python train.py --num_attention_heads=3 --num_key_value_heads=3 --head_dim=64 --norm_eps=1e-06 --positions="learned" --init_std_qkv=0.0361 --init_std_up=0.0361 --lr_mult_down=1.5 --lr_head=0.0111 --schedule="wsd"
MLP neurons of a small language model. Each row is named by its layer, matrix (up: input weights) and neuron, and shows model dimensions 48-111. Each number is 50 + 12 x the weight over its row's rms, rounded and kept within 0 to 99.
After each neuron's rows, "fires on" lists the tokens most often at its 100 highest values on Wikipedia text that the model never trained on.

L2.up240:50 58 77 73 39 48 39 55 39 53 31 58 45 58 45 49 32 50 27 35 40 41 31 28 40 44 62 45 44 55 55 59 63 45 52 57 58 25 52 55 55 73 47 90 67 57 30 37 57 41 43 56 68 51 49 56 60 56 50 58 49 52 49 51
fires on: "\"", " was", "=", "-"

L6.up73:62 48 51 57 21 41 68 42 51 43 39 46 63 50 67 38 58 52 37 51 59 65 48 65 58 56 53 39 41 59 65 52 44 37 49 68 59 41 63 51 78 46 55 47 39 61 42 46 39 60 37 69 44 48 53 42 67 52 39 27 52 49 35 54
fires on: " rel", "l", " is", "ol"

L2.up248:55 50 45 33 59 48 52 36 50 66 54 58 32 22 58 50 55 42 69 36 50 48 44 65 63 66 50 21 52 63 62 51 38 56 47 60 58 59 57 46 66 36 40 55 66 39 47 41 49 27 60 43 44 40 39 40 44 41 23 41 44 46 52 30
fires on: " spec", "_", "?", " kn", "N"

L2.up201:53 40 48 57 44 24 57 58 48 31 21 46 38 41 45 40 41 53 56 71 42 66 34 61 45 47 48 46 50 53 61 54 36 64 33 56 28 72 39 31 65 63 32 59 51 52 51 48 48 55 59 50 33 51 63 39 55 51 48 46 63 57 51 45
fires on: "j", " j", " its", " all"

L6.up14:43 42 65 57 38 29 44 38 31 28 56 76 28 52 59 31 48 47 45 49 37 52 58 69 60 54 71 52 50 46 51 47 35 39 56 60 51 41 49 36 54 67 39 36 38 73 75 65 60 50 35 33 53 63 24 50 45 20 65 56 52 43 80 58
fires on: "l", "at", "ur", "h", "ed", "le"

L2.up177:57 53 58 63 65 55 51 52 65 46 62 59 43 58 51 25 45 60 58 54 44 31 49 48 45 41 34 45 64 50 44 45 61 51 62 90 43 44 58 44 54 56 49 42 65 72 42 46 63 54 47 70 58 49 56 69 52 62 57 44 77 29 52 41
fires on: "ru", "du", "orm", " film", " name", "T"

L2.up41:57 59 57 49 39 31 45 49 36 46 47 20 55 56 37 37 38 71 46 50 66 40 62 57 37 34 54 31 57 34 58 37 55 41 56 54 45 37 41 60 47 50 52 47 45 50 47 37 61 67 48 56 52 56 61 51 16 56 68 25 44 50 52 65
fires on: "===", " Count", "ett", "ose"

L2.up440:46 55 49 66 57 59 69 41 49 25 68 69 38 24 47 43 56 63 50 36 42 53 38 37 69 48 47 29 53 49 41 70 64 43 60 41 72 32 53 70 63 72 72 52 42 50 77 36 53 56 44 65 54 55 63 56 30 48 58 55 68 46 54 53
fires on: "-", "U", " med", "I", "\n", "F"

L6.up42:60 36 65 55 33 50 66 58 56 39 55 68 44 63 40 19 28 25 56 65 50 40 47 69 64 47 55 48 45 53 50 39 60 62 70 35 52 36 38 60 61 50 58 58 53 47 60 45 53 67 51 59 55 67 47 42 62 54 38 69 36 63 48 45
fires on: "h", "at", "is", "in", "g"

L6.up2:59 68 53 44 43 50 34 46 59 60 70 45 57 60 50 35 56 49 54 45 44 45 74 55 43 52 58 50 77 63 53 38 67 50 71 48 71 44 47 26 39 60 51 25 42 25 23 65 66 48 39 41 41 57 50 43 55 55 43 52 54 59 68 56
fires on: "s", "act", "art", "ro", "pen"

L6.up129:66 52 30 60 37 65 54 48 37 56 50 36 68 19 42 54 66 43 57 70 68 47 47 37 50 52 48 65 53 47 48 64 53 39 70 46 45 07 59 57 50 63 45 36 26 30 46 30 59 34 65 53 56 46 59 46 54 53 72 42 47 75 71 79
fires on: "ar", " R", "R", "ro", "===", "io"

L2.up98:71 52 30 29 52 63 54 64 24 46 55 52 29 55 27 48 65 60 52 55 55 67 53 44 53 49 68 65 52 32 56 48 65 79 73 49 46 70 47 22 53 25 57 50 60 45 32 62 46 62 63 51 46 24 38 60 56 47 42 42 54 71 60 41
fires on: "ine", "ium", "air", "iver", "ines", "ain"

L6.up448:65 32 38 49 55 56 67 47 54 36 67 54 46 59 55 36 45 63 39 48 37 66 46 45 43 43 52 65 45 72 57 16 41 59 55 57 45 53 42 67 66 52 46 66 65 49 78 53 39 56 58 51 31 58 74 59 37 32 39 65 52 58 39 53
fires on: "it", "ell", "ite", "ack", " in", "ake"

L2.up96:53 57 58 56 60 53 46 73 49 44 46 50 41 51 51 66 44 54 46 53 48 38 38 75 47 51 42 33 59 47 48 46 54 51 60 48 56 56 45 63 36 49 34 44 32 49 42 38 40 29 53 51 54 56 47 36 45 41 65 60 36 59 47 23
fires on: "ist", "ime", " other", " more", " te", " Te"

L6.up268:46 23 53 46 49 28 31 35 45 30 63 39 46 61 44 50 66 39 51 55 37 59 70 67 54 22 55 55 50 37 47 61 57 56 37 58 34 46 62 51 74 44 36 30 32 41 58 57 50 45 65 34 59 62 50 33 34 55 57 43 39 44 61 61
fires on: "0", " |", " F", "3", "6", " g"

L2.up764:46 54 45 73 72 59 66 52 60 52 40 49 53 62 50 58 40 57 71 42 45 34 59 36 47 51 40 49 50 67 59 44 58 23 57 80 74 43 36 36 33 35 67 46 28 68 56 49 70 55 61 47 23 59 43 42 54 46 58 54 59 48 50 50
fires on: "ult", " ne", "ubl", " sub", " pr"

L6.up695:62 73 41 35 58 40 26 49 56 62 62 39 48 51 44 26 34 35 59 50 60 67 55 51 71 64 62 37 46 60 48 55 55 42 45 51 41 52 53 32 76 52 42 59 57 33 73 38 58 37 28 41 70 56 38 48 55 43 52 42 67 60 34 47
fires on: ".", "ed", " d", ",", "qu", "v"

L2.up648:57 57 47 32 40 42 68 54 36 56 52 37 53 33 57 49 70 52 32 40 48 58 46 60 47 30 33 71 49 66 49 49 49 66 49 72 59 35 58 47 51 51 37 29 51 39 35 52 57 55 37 46 63 49 42 64 56 68 80 50 43 61 21 37
fires on: " pro", " Pro", "iet", "olog"

L6.up456:43 52 52 48 54 58 45 41 43 45 53 60 44 37 64 58 37 53 52 31 51 76 43 54 35 54 54 54 43 59 57 44 55 37 64 95 59 44 50 40 52 63 44 43 52 34 51 42 32 59 50 62 52 51 43 35 69 43 37 25 36 47 48 71
fires on: "ic", "ed", "le", "re", "ar", "ir"

L2.up244:59 29 43 47 63 59 61 65 51 43 63 56 27 51 45 44 42 48 42 57 61 67 51 36 51 12 31 81 52 59 47 42 42 31 56 47 48 46 61 78 32 35 51 23 36 55 26 53 43 54 54 51 39 35 48 54 24 66 68 29 36 66 48 49
fires on: " during", " after", ".", " who", " under", " with"

L2.up194:57 49 54 60 61 52 70 33 38 48 51 52 58 67 43 78 53 45 42 41 39 51 48 44 55 60 49 61 69 53 43 68 40 53 52 64 39 66 50 25 65 67 62 44 51 60 29 28 32 57 59 51 46 50 49 39 57 34 71 53 67 54 34 36
fires on: " p"

L2.up518:42 39 38 37 57 41 61 68 46 65 48 26 33 49 60 25 44 58 42 55 62 56 50 70 52 52 57 52 45 59 44 41 60 70 42 52 53 55 40 55 65 57 45 74 59 51 53 68 55 60 57 22 33 33 53 29 60 41 50 65 58 71 55 45
fires on: "q", "ine", "%", "act", "i", "ite"

L6.up427:54 34 47 49 58 30 49 58 45 51 67 52 27 56 60 48 71 42 46 53 55 24 30 71 68 64 61 53 49 42 58 45 37 55 37 38 49 40 54 44 33 54 46 56 17 38 49 70 49 40 44 44 51 27 51 40 36 65 47 57 58 35 66 78
fires on: "ct", "it", "in", "al"

L2.up227:64 67 55 42 39 57 33 44 36 50 41 34 64 54 64 40 59 35 47 64 59 49 38 29 49 66 41 63 53 53 41 62 30 44 33 48 67 53 59 45 64 49 48 43 36 61 38 74 27 61 71 49 58 52 56 36 42 51 38 43 39 67 29 51
fires on: ","

L2.up716:64 37 80 55 53 25 58 56 58 51 45 52 56 32 56 65 54 61 58 66 56 42 51 52 64 35 28 57 44 48 54 55 48 67 24 36 59 38 48 66 61 40 53 46 63 55 32 68 38 32 51 31 50 54 63 54 24 31 64 49 49 45 48 46
fires on: " which", " that", " also", "\n\n"

L6.up0:44 48 50 62 48 67 52 66 54 53 55 42 49 56 64 43 57 57 38 51 71 42 22 42 66 64 27 39 58 44 58 80 47 63 45 51 49 56 41 36 63 41 62 46 24 43 42 48 30 47 71 50 57 54 51 50 42 49 39 50 55 58 60 51
fires on: "n", "e", "ent", " th"

L6.up765:54 43 63 54 49 52 37 37 29 68 59 31 72 40 61 59 61 55 52 54 49 31 48 39 60 60 34 43 62 47 53 51 57 62 49 62 21 48 79 61 43 38 45 48 53 68 44 38 45 67 63 49 47 47 52 29 73 82 47 62 55 44 50 37
fires on: "c", "es", "n", "ist", "5"

L6.up376:25 50 53 31 48 52 46 39 58 59 61 54 33 56 42 15 49 47 37 70 32 52 56 36 74 44 55 66 45 50 37 54 33 49 34 56 53 76 51 58 67 45 81 39 47 53 21 60 41 37 65 44 34 47 50 50 56 63 57 35 54 52 49 42
fires on: "er", "b", "g", " c", "her", "ind"

L2.up136:56 57 43 37 55 46 72 60 39 46 33 52 53 57 43 36 48 60 43 57 47 48 51 62 37 33 63 29 65 58 69 54 73 65 38 52 39 42 54 32 44 41 39 54 47 51 28 47 38 32 28 48 55 82 59 49 32 44 47 21 65 59 46 37
fires on: "tern", " name", "fer", "velop", "own", " World"

L6.up209:38 46 54 51 46 44 60 59 53 51 60 39 39 50 58 33 75 57 57 64 51 58 37 67 71 41 35 48 35 55 40 40 37 43 48 77 63 55 56 49 62 48 38 29 51 49 65 36 54 41 48 57 53 79 56 47 58 54 67 33 48 37 57 47
fires on: " pro", "h", " sup", "ro", "est"

L6.up581:33 60 49 36 74 56 51 43 39 51 42 49 53 40 72 49 55 53 61 35 45 21 38 69 59 56 70 29 32 47 49 61 66 59 51 59 46 49 30 65 37 60 31 48 54 54 52 69 49 39 17 62 52 54 51 50 41 65 49 66 64 74 53 58
fires on: "en", "ri", "ra", "ber", "d", "eb"

L2.up685:52 69 39 54 46 32 43 34 29 50 66 52 60 59 42 40 60 50 73 23 57 44 52 47 37 75 43 28 40 57 42 38 41 51 39 52 42 53 42 55 66 61 56 54 77 41 49 55 62 66 60 57 34 54 62 54 47 52 43 56 43 36 26 57
fires on: "==", " rec", " ne", " includ"

L2.up713:58 50 73 60 39 48 60 46 39 33 47 50 61 45 47 68 52 20 42 42 42 33 77 50 30 62 62 42 33 57 48 45 41 64 37 59 42 70 62 54 49 60 35 64 55 59 52 43 29 46 31 62 53 67 40 34 55 47 60 65 66 42 43 50
fires on: " Y", ".\n\n", "==\n", "==\n\n"

L2.up702:38 45 57 42 73 54 58 36 41 42 37 63 50 46 35 47 52 70 68 35 54 37 28 23 37 44 52 54 67 49 51 48 42 59 67 59 45 71 47 39 24 54 38 22 63 58 50 29 34 57 58 45 72 51 64 48 52 51 48 43 71 39 43 40
fires on: "ob", "ig", "im", "am", "il", " A"

L2.up338:43 52 37 54 40 51 66 29 39 42 57 53 63 41 57 69 47 50 52 20 42 61 47 39 45 49 43 41 39 42 46 24 28 68 62 36 51 56 61 41 51 41 30 50 43 53 60 55 39 59 72 60 43 66 56 65 46 37 59 53 34 39 44 46
fires on: "ly", "ampion", "^", " rele", " cl", " again"

L6.up138:56 65 39 25 58 40 37 32 49 57 78 47 67 36 48 39 80 55 55 47 27 39 41 60 57 34 49 73 66 52 52 48 66 67 48 57 46 36 49 56 52 13 40 63 47 43 48 60 48 51 54 56 55 48 50 54 49 40 25 50 20 58 67 57
fires on: " and", " but", " to", "P", "B", " b"

L2.up214:49 47 59 63 46 52 38 57 30 64 51 60 35 42 77 48 63 54 61 47 46 63 41 58 23 39 47 38 50 40 59 54 48 29 48 67 34 57 50 48 51 57 54 49 48 68 55 56 39 40 69 47 42 57 58 63 57 68 39 72 38 54 28 45
fires on: " (", "/", " ", "\n\n", ")\n\n", " un"